From a checkpoint of a small transformer trained on Wikipedia.
Training: a variant of Muon for these matrices, 313M tokens.
MLP neurons of a small language model. Each row is named by its layer, matrix (gate and up: input weights) and neuron, and shows model dimensions 0-127. Each number is 500 + 50 x the weight over its row's rms, rounded and kept within 0 to 999. Numbers have three digits each. A neuron's up and down rows have the sign that makes its largest values positive.
A block is one neuron, or neurons of one layer that tend to fire together. After each block is what it responds to, as a language model described it from the Wikipedia text at the highest values.

L3.gate160:613547460453533434438459491441498552460446542430508477601479450514519506478422511513580513464534559533488556456484497574536492494496501564507586495526559466486502416583584512458544427467473513501621505452456498499564510495430527522512538614499432433474425577551531483490505473425448479500537456516516467513430531488528433503487502429535541506481427536518501401449491467635491522524626
L3.up160:518635525573491487499427480418492546545495529455476426536468476517585518601504411563529551533457488467424530502526518462541504441451531434529536434499569492522537439600532565497546436519489537472555474489591556478515515445554461516361531506505448482479480449476492457553535551438480493497536374465570447485478437509506507513561475520561514459473429505504474487502542503560483512459589
L3.gate562:546496524504556438447397523552522461439407530511435486554518435534537518536487534468499514417467522493480494446512396465611508586526549511526430472529528494468567492450589526450594489528441490448600548516556489445611516412463533581448416517541487417419433436564465523476547494527491390535479436492493500453477509561502538444435485482539444509509449557361522525510490533546610527520513
L3.up562:473538513561395511550593498483507493555535444493521601591511462601524620514490411482537517503408550562467411463444514479509520419433424534555525519481485570488479473516457525502598480484589578505504426437446493488456510536531478444456381538477503543456561514439559499519492536564529428482482591560482528633478482472506420558568476438533544594439481439562492472483531504537473507474516
L3.gate756:539485567449611493423369472447522460412547501483436486479451449552483485501571534558546584452537469600445507523517417412593557462444535593469552527561552456529539439582463530520601510451506487569502531421507497414513501455559519475517477471496476442419490497462473516544589514561511538481494495472419411433525513561473437467468458473525545443510517496506520610580459487587504461513553
L3.up756:480495573532517459510480472497497504500511561472468393456500445534506632533479589652461581439510488484517556417515531449577476472504506510481524524522543486414500510522517613537505415440581591504533472486584567563529415477480503548403524527472496538488458469428487402497494494516434503480563392481475425522509492478539466479540414417444572507495517607432478506528495569471506462609503
L3.gate771:463540528457488385412488567539464540443543555528499493562515487365570376548576561515438546445488413511571441551571471429490519496465438517482498525469579620533539515376504457509436490511525545560510556498439365553559500540410445525473530523462425481462536556557506582427533487442516549568524536500537375505512515460460436466516575542565520456454484497487441473530497514458535515544453
L3.up771:536581461444561447494407472496465443488460531559406450543523449451544449430556470631484475483456499590507586596463496467512547495530483496554463508497614542446539524493567428537497502539505439471459524454553468543562503501452520532447438465472492500511478504537500589533573506446555460527594436583556450520429575564483386470511528521464621507522479504518553446533461517471498500526543
L3.gate844:488447522595553510527492556444488513462489517550584492491476509560405487457589514572533455402437489503474528417511413447515468496463579472412597541491577514484480406468598531514517489397501548577524527586561426469466515505487530546389474604545478502491423624487457481520479525550459509429552512463514449450506434587438564488452464500546489549480411601436503500544539488495532486470598
L3.up844:536476543528555493536539545460500469510430502625566563514404497471437520461600491576483441353447511485465503426467465482483497448461563433499534522513564514484528445474558505424526459411611531442510526572505556429455419464465584479378478572423590482443438497472447547569452514584472521456526531526552431480521527527477579450437487508574477501435532564488450493533475495485528514536581
L3.gate873:497541500404527531474394555410488479479424557483461433550520520477468443442581520603438588466513507571499496532546559526499590541480523517561489459563580547521506479480545476487495526470441466472547519504524497459533463394471577551485455563533466448537525566467457617447553510525451435473536516502474575507588454590522445404422533584532603458461522508463458505591483531488477487504577
L3.up873:532545517547467442545525413486438542423471417544533468584520416448506458478517576519445511402466444529560541537576563488522514573494375626562482588547398527485521500435462615464493476491523619467411502552429508467526500495506494563491539526519469551513577542521470514442441445461478470518519627521507405526518554497469493414550500526546469498412569469421469442575507555534470439498492
L3.gate947:548542500569490406476484470484530476543528513555517521591541497574474488516502456534490565451500468556476585436511470453499507537486464495604466568512523503520456538480587542486569455476603592524504555506456501576482470492569531582501520437454498524470429547502507467429514509413557535553557477504510498496444511510510488497518486467512482430509549521473501514569498525498463494446557
L3.up947:598463511489540438470549501408519478431492466446602501473456487596421537441548462535504524498511422471463507512499482585517448562427418491516493486505632467525490488485508447414502461516446512567559531404499507416559435486493472547454424475495516435437489462564434524587561572536531458537569454450510509487558407508578568510508466562617468440513407456498571568552547515543513551480567
L3.gate1006:541430533515491539538451535489518501486455554376553488501506563495580417560435513525520477500446634530523607445450380598526463474462506493545534510535611486466441452496629513421453546476454531447522490468609493523599456434546468550448511520459484525402461590508467520537535555463518504558486433547472495464469529468554493513557426526485518482419413507577467444436422547537559574519552
L3.up1006:514516508519578473502496483449469512432471445501547474493540486357402511464515487489410488443487517539547475413519554564497489486427539485465565503455593503541434463575547438427429478516500554512433471449510619434554432484522427530455512551551419488498474521459444517510446589425580483462433468521455407482519537499529452578521474519398483476482458508523518551491431493542571557498489
Sentence-final periods. Periods ending long, complex sentences in expository prose, especially paragraph-final ones, as in "...affect sexual consent." or "...and free will."

L3.gate36:385524501451479473491554504507481557557419581545565532483564476438455550425555508551495528488478495456548563489530452526494578452460477418523605453576527516502553428545532475455397436484525591464483457477422443429451464457508582422578470506442497535505443481539479435430467539539551534516463524522504489553497489520456545562448670501517553542477518491451576520501531524548491605498631
L3.up36:562536530522557485566459551521523594552496463513478563489484441581565554544568568542474488520607589410547417453468516414567476433459415461431450509500428454525451520548487436478522611513462586544548558463500486483576516491497486469482393425532439516505529505559473505574494479560529486465473439524431528529581422477559557477522462465466388453571501419429481506557518455465483428573448
L3.gate145:500563408487549530587605474484504484571517399561397607535516496516461471467569491476440486489525475622437557418483498526442592384438559464522432511532383596419427558480498464535571553484457542512587443465492571452465459596495514496453541424481523523450448536564547588460562565472483521431416560527485504557544525573540538499445565403546501531536538465557503504535499625585475447540534
L3.up145:483480422569576565512541472532474467532504525562424475451497537458492478516538436619583529545506467550449506577551459441419595541455508592508487521511492563448548605538496454499424626528428470524501539564564556522452517624461488511491393355501486507504532487538550482416520515499441521497404521504489518471491564484455510462485510368505552482542546496553450375582426466510474502536498
L3.gate184:541522511434499507478526630540473532411510517469520544434388446452429403366578585500478599475576551505500560518488457549558524495414472524488428541582587475420514418578489479433522549469448430500547544557567471468435506500419591463477442570460452392530468546475550542539515515455472474484519444437546554451499510509475457427440494460524609490569584538507512519499494480502520419447516
L3.up184:468576476459473509447575559473514489456444569483564513458464391529438454471481515490431538467502605471523559484438567594514490581536405469469494553410423520446475541607503555521443427511472412508506646584489483559490512462470461537471554568519492552534447574372466496504524502494595510458504456458530539536517419442441505478479419529605481501539441541529481390532483518496551435509530
L3.gate298:492462435509515520490450531466459520475517472569461468565514634453499517477524474450452543530529481489496502430456524403547489506480545523503560535510511501497481417552591424531529573460481532484487477474501555387486587433407392441405537476514472424360533486549502538496527448443545501542492560622444452528444583479561532459474575407546509529536501478446528488474519529533447403557526
L3.up298:429444509460471489508460490481462555486511470432480485565524541512495554522513538544532398486430511460583501472504531514527446581473558522520507465617520452455455424486479402546534499489456532549471482495436553490428495474429494461549437553506433452426470475512483519458543474432529471478385428531528510540439515503635518498465474480378429524491523509466410515530483438468515535565482
L3.gate316:545475425627526574558484512474506610542560597485399551430530338546516471534481510476529566432489492582493525533553399490514519573357469509495519490541527472487522533548487509544482471470464502497469593522471541563436586541528491565411456478491560535547490508409497525569503497437501596482537474424480521454535544487535441521497504533517388490528543470456566519524452600558486513547535
L3.up316:412543544563495495580556434501497520559470515527514425479512523462451433490402561596532527541498454618380452513525495438453470545514464485466443485417473470523463457493488532525534511442523589442518541547462494479487574502490414519489440474478465486535449596426553492565559525572459519385498534466484542500543501501456410554609512379488389519498559510485467477443427461565566457552488
L3.gate327:513399516462499471442493467451490413546501445502496552467532454495479448491524472476570516527525483538582450589503527466513512500532447494405502526583549534489479467592544401462425456488556505624519600479447422471499485484510536450468434445498504445490517507537500501567564408531530485503471538512571388501405482452535536476526556437557592522560557471446496628542421463527548484595527
L3.up327:551420516436490465454405509480424414545485494522501526504470459428527435491605460494520508516539528522571453581403524474572511469519489511451543532532538546497539451535517443541454455493480537607570621549472484513426561497549506439547434472530495434469534529548477506513503379540539506559500498530563390467419511379530487576543513511531661543559555506461526632557491505513503471545466
L3.gate393:520542559393512462467423555500510613480439515469417600528488513460437545495552408483438541413470447534545474470495588520457494476411473472577550377587488548499533407488476455458504417525522463624572465483513540517477505506525516534524424514494474543524430506507504494502486577510548398438518455430495447482523431524481522504506519450470549488485550404531596518506443517446514552539586
L3.up393:552480449403592494502535577598448482575426493480475465524483432495485604404593536485478431423551393554518503516446527462498473369427452489531589444559458495489548465515495439555469404491499512545603466560428557558551559466543496458537522551451458547496523483473505511493427457513489475470525445457493406538520468554603615591556505462503584569536573435553467534420551495453513526514533
L3.gate762:475478457432607522485509538459527539587456484529527518547478508538484467463479449471527496507528480540494500555505455552498442462498476505507563495577476530417547398551462394456524463422404508517493460499502513466588532444581559488500533523553561532510450508525499482457492422516609371439501434556497602574453542504425500542430565436469469471556576502535506521535448490600358438545381
L3.up762:551535498495595493519535518487511612532511514447530458516519495513490473518494547472519465470479504537476550507535598436493410441484564432615407555533497524515525460408466376367519513390391487593490505502527475523464534483521464542530536522465450506506496526502480552452458500452589449433589432616493571557477515549458511447433539469485464496570497514519472535501422454575360515599492
Awards, medals and honours. Words for prizes and recognition, especially in medal tables and awards sections, such as medal, Gold, Bronze, Awards and hon(ours); also their word pieces in unrelated words like Goldberg and honeymoon.

L6.gate493:497467419468598494482493448507509499581524636541464490579493443462526592518560507482511561438608513511565558528536461499460483483411493473543546472441544494519601470571546477496452515540457555570553432543481452497480482501557481578409456567356513515547506541455489477562441476475637444461439526483454511502485589455515405603513557443550406488528546393427414461442488480533463451503490
L6.up493:466570473453553552538544499448465516593503544527443546477533566549559531528549482514457560366510513498576450547558487479433518421451499427546531521506507470510585538560630462501493513543567470558625468480533518418505486517483460467494446499442483481555464577464480460521626483563577513536501596449615531508477552445478415493467525516553482499557485490527496472439456433507477441535457
Wiki section and table headers. Header words in biography-style Wikipedia markup: section titles like Awards, Accolades, Personal life, and table column labels like Notes, Result, Total; weaker on verbs like educated, received.

L3.gate85:525635482501444488455558461500408466448567451621444503458472409493448520564466577444501588552503467621511531549525538642506473515541487435488587550464548549410497561501523664459452438522490478517523433603447516507530545519529424441462490488419489586484569576427562427536525397543506449442620477541517494562534543523474514609507525541488524511506519575466534553573567502525447532529603
L3.up85:507433540506495540493475516525539469522466487536481420430525453540383550495460607451499578547559480483536538474406452564522556546498444481513564493437479493500470524474448657548463484440475560456539494533586476401479539592505461404514597505485523556476546468445513511487519415457503535471495446479527453518485487578457431574569564463522525456499389573525461552477507503464488490619472
L3.gate154:437511484526493481559471542489516468472532628458520487449507561470452515474435480534404475579578429382511480498483465500475600452497514452551520592513424532558407457519582510566478522417532478544501495536427473580512547516453409426504467513484419509561522444450520481533530494526543475602455502595461443490556538565510575480522544391473565443436485508467514508543566506555547438638491
L3.up154:422572481442538484501438547511450426458493508530492471489488626537427522502473478519439455533536396442517476524512422577543573556495527414507513533443574556546510413454543549568571561498539519465503469599513483503555646413504442519536472560502391460541467454460553410534436524426505484481505496488512493583512590506605582540541470535495528439453528494435454496419493490544563537591421
L3.gate434:462508427510499464430418536545477489507510474430595519605463536490530514482549456560475528470551495468513548500510573528452501462503495540547521486545569381494449466523572516510483447468576518556418494614504476470550519551486561470474472443527519426530545444538519413493523426472458475554462427562534455518553480408533403560463504516477452429537488553594454439529425545525471533474507
L3.up434:510513496518435506406459560491588452443489502414557554566480489517549495501530592451412474431518422453493478462444505477498445497547522579527497491582531505544437519545610480500517412506486428603419495665522438466516619527538459475450433507542545524558524500490524438566469435470485504512513473564473468534514566432523547533383519521539486438490423512540521519489446613493448463567515
L3.gate594:476513493443441455366489498571418523565380540481550484464481493443510530474425595503398500591550529579464524487429503563482560549472465508435577497471553509547474413529489596368553508516465456487520573516515486557421499488474519476585507443483392475467480516453487534514524463471528461404508459569439415454494500445466451519449474472399495436504512463537485534465460532558512499502521
L3.up594:595411560479577472484459516536521549541534529478518494498546488488549466504504498563553482514435549509519488480477515546500547417583455537555525449471477525502495536549549552393471480465571520505455501494478534528496538490486506410468524555523494492536559444471464376451595560399475496495478642510432375562530471479519499417456545514525456498497585472525529473515464461523596484472551
L3.gate744:477478432504658492482494442510399570563450556486514531513493549515584548464505422434449490451609441506446595457494565464478471493529463521443506437507533464505457462470517558439515570559549476454395561541525566549450525467481449465488514442559515550408500511509522511528454527480554503555565474502609475516542499599486484521581503473498596524520591458485530389517502500464552451579448
L3.up744:515440488564567404410456485513474523586526557586483538531441517475502506501495418496504554448574477536477445467440385482510461484510513524477492531452550413501486475485601487466602463552515447524483516511527491525448457492474399397441514466508577558491536435495495462464484551558576445506550511439537470560609486528521543423495481455477492462466561546433515473472512492535520537573499
L3.gate752:481550453479546391459506548462466581579523579541485464498488504488517548443455530611549452491488623438542475560472556473517617590466450533466533576545443466503445485468485463449496434505459548522594458597484449509501480510423576524489460522536484568479522500533449544528583424515536494510456436519564546522489527427461456468526486558413490518532462554466587417481560527476563482511404
L3.up752:584424429469556509544461508533514498469542540542482473412503504520567496521539506497458479477464534485439521546542522441408395574506411586490491556458553513588484421475547559491436421504538498422410451460554557495517508462577561520431521517573571453589421496437496440513454544494509440453546483507470538486507519519515553457508538603426506507506563492520539519467471545585488503541570
L3.gate855:515463508550427447488483491543467499519482582410452496517472447395505568539538522533479521440517450404534448427550499471444583499504471466453568482574513529586528461484463461453463553484537549504507539469468436505500536469517490538524471512491528415457513503496526421539439506521433534488529517581517439481559573496477437552497556489574559477460503594556458431493485505471478434507463
L3.up855:484510482558449581498529493433571375537479467525504578541491455540417498512517497530447431506494522463465592448499478468582505496597446573503364406518550583533555493429509540455595543539529574480546467502445524394485522458494542534468563570480503448289460497516513598508509552536442510514488552462526520470576431533446521475531481578442510414431542627412477442519501478593478560427528
L3.gate916:480459447415440449536417510547490553563571518505570519500427559462489456455502567487509428478531490411499520405520565537549510440475495412548513633483512474536464460507423466595478476482556533455495483504494581424464446515515538506464521522452499454560596599488498461475494442417577475533554454502514511463435478497542543521578532491512511536538505480555392437460531409570543380516519
L3.up916:510481493476468588539569577553445501529587502486534488406486554361433560499503494505489572522493523340535509460481545502490495450555502478424515576559552478497457463459567525455501437409438489460435467507357546480385411459511565538453462538594419473516588459455486581467493560487458467482501543462568499545519575494622587585550494502495491482566484588466531483488537483603501325557427
Polysemous common words. Common nouns and adjectives, often after "the" or "a", whose sense or word ending is still open, such as general, capital, success(ion), present, traditional, King(ston).

L6.gate734:509432551493443425531491509518542513438450494548522455528453505580506473444492505500514580464530566526406573440436406495461478500480442469551461516485366527578514429458455516480521366519572473474561554453498518548472536436527451568434567513467574473471498550471566552540539613476555563582577445503520533486532492415505482489412508461470569447428515532492527390484573565589557580526582
L6.up734:424523414421475505507578545467443500512572481557521459491497472518481524528474497426387459486438570507457453434430438488493438536551496497552560484474412477499509446499462524548484529580540481449426571510528502560504496471502483430466487543428478580584551469507512530581344569475511456498681436461521530452496460477535409553551546483490589419503544513523486509540505525562480416487429
Head noun after modifier. Fires on the head noun (or its first piece) closing a noun phrase after a possessive or descriptive modifier, e.g. his son, presidential candidate, Scottish footballer.

L6.gate588:473477506577381445489532528479473542437463490513505474495471502566472492439479558546498522467516486505491462403534484455506496479483471492548459479486498533550469508529500530404502529460558534480582436364486523568510539475525484501445592507563447488362502523508508505580539485471497485478570551546557463437396389592496389458530481485462516502541457429502512440489568529550507508503617
L6.up588:479541572549502387418561562454494465460427559427479484449521389486532545617522513535526493580452532529523531484493635480537487527490472454478468512480484431513511498505571403442488421399525486430510525533519437459497470563539482533546568510442408461503568545495491523507487515516540502465443535559461474537465489422534493510431494508555664484523476457587525512600545505454464465428639
Sentence-final periods. Periods closing factual encyclopedic sentences, often an article's opening definition ("is a moth in the family Erebidae."); also word-starts like Oper, public, table pipes.

L11.gate18:586500422527533508463525512499462396477418491579458518544519553518501553515480494529493531508531424413476526487475445503544478566520528562529578474626526395417539480472583478427421508493493495483503534526496504425485501476459500462497531533525512543502425523555501519524463530467476464470491537632427509620478445512440459366504506434560551464527386527490554496427591586463576477449511
L11.up18:442542625542499547508482448425504519562487471550505454511409456501468544493492383533570495505588480492513521519548504416470513515498523458389527498521434534499654521541445481471470487457506500538536463538437492559487437461555437445570518485532583492394559551550533487469511393492522519501591552583622496474493480525548553511480471642531501591478537519533434449495469509408482427568532
L11.gate75:486451595506495531513582543487562492522529535507500469558465476497436537473514527554557428471512410432514590490457557431488531522477406537384504563498412479525460476481488509562395475455449506532599484499539540560433430586490437471384382515449512542445408574467520514517540488533587514490540509610453592523487496473563510553554458600577488494496496541542594455532566566490546455509451
L11.up75:455506481539544493536565464504531515490576511496497509469480550506492518503490500460544494559455516469519484461510625515433545459539390486419449484529479460542438488440496508487517523472537476418550580508478528439464427580615451477540421447522461577437450490495493516531529487506595457492541506473508532489402522473514521493489398451528429585502457494514521482475557612541468522422453
L11.gate146:548417440560448420501474571474500514489546530372483453557496447478492516477562418540478524540540523489534511522484456510575440502496472502496520454529518563523450582496550502534446461483575533444507467478507459504558443513503515548406427468575479459495541566557469599479512512526478504433500494516496451534445482474602512456474513480435590594482526483632546509522506584511492426542562
L11.up146:473483566519459414556522530519562486510518497428469529530492432437512528361529525582570439479417430540463564562546583507484556469463501603463495491447400487474448525474533440486430459439518534444387535446492458486445579541508505477468392488593504501553493611477491505517464487496444581405570509406518476564569478511499492523457451493479468423482512480538481551594532531586474406411472
L11.gate328:506431522435514441443615522532539472434564608449540574480505526526532485403534457510566500499565489446514530528500510562572566500474425495504554450558467478432426558525545507522502495422467506462574559485491515548557508445492445407537493518535432409468476531496681462530577443627514446534467603502498410531410500427515484501518492471458582466550463465522517489541495467499562491479489
L11.up328:452455568446414526525460510476459470496548525480546462591571497498469503520520491553573508522511475574559532589544565521443460508541428504635413454467470497527516530453555525457513475539527524466494439439548471489519504448577411502586528406514404479454542497418492494509511505454560438485426446527473399542486432494509563591438436543500493432454514532476501498445423503504461492594521
L11.gate396:409450515566478497552539527571488434474481440463493482414380473492459511427575552520445546522580526454630486635525500410446488584493471544576500577515406537384374538481465503528486522465503504506518515482529556470523482467474486467487434393531467428504428645516539548485553487532495482519544451539544494518563444518502530518512531448476525549465470461476492508450510623510542477549525
L11.up396:525454493474472581542503521401526561549508483517422475439438524531565582581524464500513486490540614482455556479531405440522531491540422538494510495477491519434512414494583543587441522546507519449542495562477540552476469568453465455382548505507493450473381533343478427576528488499433528510489506517485552542596476440533510432480511505521477508572471472575503523452511527476561486475533
L11.gate436:513515515479515461529579527489532412523560517569592499525446482541438468475492530546412487574582627420458508528516558426459573527502473529495450462445474481471600504538480488461514396515536607572497554441454488480465421506568486390416423524486475493484454410493497511550437472518504505525605429539509480503569538519453581539396490457489442477487509529519468494445504507487536578495488
L11.up436:503504450487540446480516498431489523468451573541491485473486387495469456463580474535511482513532468452463530539535556461569511466496508546473477497589459503597558571513518547466604481499592420372485470528403557386457516480467523604488411514451515603467453560544534444477497533367521453546548489496599457437523477531593496522478551539505529555498421469492530413541541498513424489538435
L11.gate615:600444517568488545513506455527462500568597529506489507529586364509425425431486495531453543507497511398487589441565623511533543568410452343375461551497478512506605519605588460531484377425545503547453456514455564502380453571500575566511589503502443543474486575492563559600489494471430572505470541478525514402471434524496424400498479467476499459477477514469448517493502515559475486500568
L11.up615:587564569556465589388475528487364557503533517480458498422623455548535415514469434534479447503482568406529568495525488540515589544439476420467446496577443487420623546645509545474436473456515513541526496391537532502459432526485506544516468485497487495462519546510605448639538493527523569553568581462497531454432500452552403445526449426356540485401491538523448505523531557528496472554568
L11.gate692:513509477496399396605505524524496523554501446606535467521468447483542404511595439511526557577592480371516492507492408565521479523479413578537519450517432585429457462544499525450515575574543435523567565530531446415483369522487551449513506392511494546633455486562532457494458530433519414499498511626466513512503506494599501522546541424525494478551495518556438427500520502560441571499544
L11.up692:541551457536469538498528486499555454461532521486600460489409546504556472421514478486532413420452446474593473518571516497506555470500424505536534501491491350606458612470536604507497494534548450541596478476506515506522575436391437510498499454503414497539386476485549447562520496478490407470522489486536501466479566509484559470577505462438416541449462431442489487497459448501584459554515
Sentence-ending periods. Full stops closing factual Wikipedia sentences, especially after a place, date or name, such as 2031 season. or Liga Leumit.; occasionally closing quotes or semicolons.

L11.gate39:511489560326500549503564505437541568475510470420478663433464505492518556497416471580513393451510437527495536532426510546578504467636476473485454560530476487557517520459455490491494628534523451437533412555492518439444630463471513523427531587527456445453449485514567489524444507445457537508473529509512400484499437466559422543508564470484515551438492432478420433565594519513432535513501
L11.up39:501512563445508464559507487441491467463412419539483558443439459491512447502482449548481419525452530535495567521505448445503503598608389561515447553468480471479531477512447538489392536482528485457480419547551423485465565418418441443557462613440447562560497569513462608511490478578460436534425455489413486414560554499549500449483465497484449541500584459513517481559535541516423447496533
L11.gate100:433472459453419431442540453477565476500504428433476611449414575591474462494531570513405518491562451430489473470526475515582562485577560475476524472563589561491476486450515492544526508450584476489500461512534522543613425570482475469420516434527431488491480486450512510559547489483480445580471494476458464403457549413505536508370484424502552484559508445550497568516483521448504564507536
L11.up100:452594612525524457520572485445491573538474491529501413491539505506588469464514538482441495540477531488484516456548562535535460531408465417521527568531453458437538603506479376504577479525559489453544490493451547489505457505474555482437506455531534480584591475495570542501493510542400552506467473444595542507546596501523433596537535537533552566492547484413462476484534482617503482461488
L11.gate256:591482515520514445586367463559533437443439525492487520532539522434447513461528487500525519546601525430465546380467522507430492561479536455529556529449501490492466511474484512516426507503466528542483492561498519473497557523463462619487472477609499585531526526537449365573507474405435464472516495377492488487463499424405489572488504541524499437538585513499434534444520583507488442487444
L11.up256:588474494515552521478523516458522511476531476470445583629385513519484502440476429533500567548474475559431459485522444567452508595510492544530469459411560569562472491442474432546416502454508563465521527450471448498434474562547564472494506427458527467529469527540454465578542496463570438505508457537474475452536556478439559515537590465540436465560462508475542433506573546458440492562464
L11.gate443:482457535518488420546481488454392545483422419509403522487538515461500470504570485475502481577478521455490496419515511495462553548507455464526507452452465528534601612458538470538479471595441448520440479526533621434518437526466507388481439521519524508516463527452610473538371480462515497468514533470495566480495494437594395526487522453462478502490479459490446473496619508472503542446535
L11.up443:540479538534546572510492540549576439492470500482471529454607556545483371496470509503485557601495475425485534500515504588489457534598491471494564576465492583572573600539474393507545544566494611649449572421548533477577567463561595426573406426495521560506429457510548512497527488500485563577552510547527414507464482530538474484569546444509481489468470588566468495454503489545511529439524
L11.gate463:453460473500582457425486538601499406463477497490482516550466549495478546432568413492514523532663516492499568531460583536456532491496539507517520484448500469569479454384540587411497575420478519511545399493434566552488429548535530539512505462486433511477538636465538525477593531529519496469556443533519550548486454384482604509578467551553520500557521476494452491505518491485422396522461
L11.up463:403499392476511525491536514499490465495536504557384548469563589448564506490427515523482517538525559483530500450478468519398521506489580488520561451524511555431540425483557513542522475437588482535524514388415592605552532508494513447467515453482513554466499530418337477633559497389455518516502567546544549464494477422496488545563514564425572552609550535471507488505481501462404485588545
L11.gate634:440433459542446478479497606489501512580425571394477487467568569546524477513477503553462538489510591496459531431539478538421518475612379393478477603533520521507456561471534571509548522485496556538499522525584392457491363481505557361530424543465483432454546469515506521499472458407470447501456463424483500460508483489548527521523505546501424457487443522451581461500497517484488501529527
L11.up634:549490510476545573519558478508508544383492524404502528518482581561479532469525545585510496500631552560466601494540498525448521489484487440442402551526534468544492503510505551557527544455476464557407465529539462430509436484547495524464538543435476566491424542510535470498585562470487513441523578494530460442445566482443586494508499509493559450541462420474494474395510515474493420396558
L11.gate946:472446512493549518440486590440475519490476401400513502514554406572532516548580470516431537454511614538571443437459556464587572564482505487552541525478416546558436461432508487549436565514431602534514458505474501429497497564545563488486505512467504516486490514537585489496592491491535554485497509487547418426500567492464503476609543530536482516428527486542506481414591493579443439557440
L11.up946:516411516512494448521574530525511563513480454496417531508555588517545575443533456489490544516448624524607576465443600592490424502474533474530529599564476481554449498369516442437481494458494337592553400505509612572560541487567500475633438519460412480476532472466483501445470456515469527499521498513509491530536564486521569516522521555388465560543520491446512500433527439583442446506483
L11.gate954:554492511415502464484471501510482528497389513483473567518501507496517507517550471419458547559482495451467538458638571484533494491541494486473413471518480480556473544528422465419452512462534514562478416485448453489560555586483514404574527524391511441463519551439526509544569513498469570528499527459565417413538413501404540565593496545477498531434522470480528484490554432517554455545461
L11.up954:411429494571479538567578512459422435536457489475550521443527513524470544523507399505549548477603532428452504587439553381504517508548517498421583500522545508429493468474518496500484590479436469379472526469567480558406525460509479447559536531487470548557451516537527554453448445579524560459472395492525549536443453553444587504630559511426551516589505580511478449472535497475465544546461
Word-initial consonant clusters. Opening piece of a split word, often a consonant cluster like Kn, cl, bl, gl, as in Kn-own, bl-ending, gl-ass, cl-imate; also mid-number digits.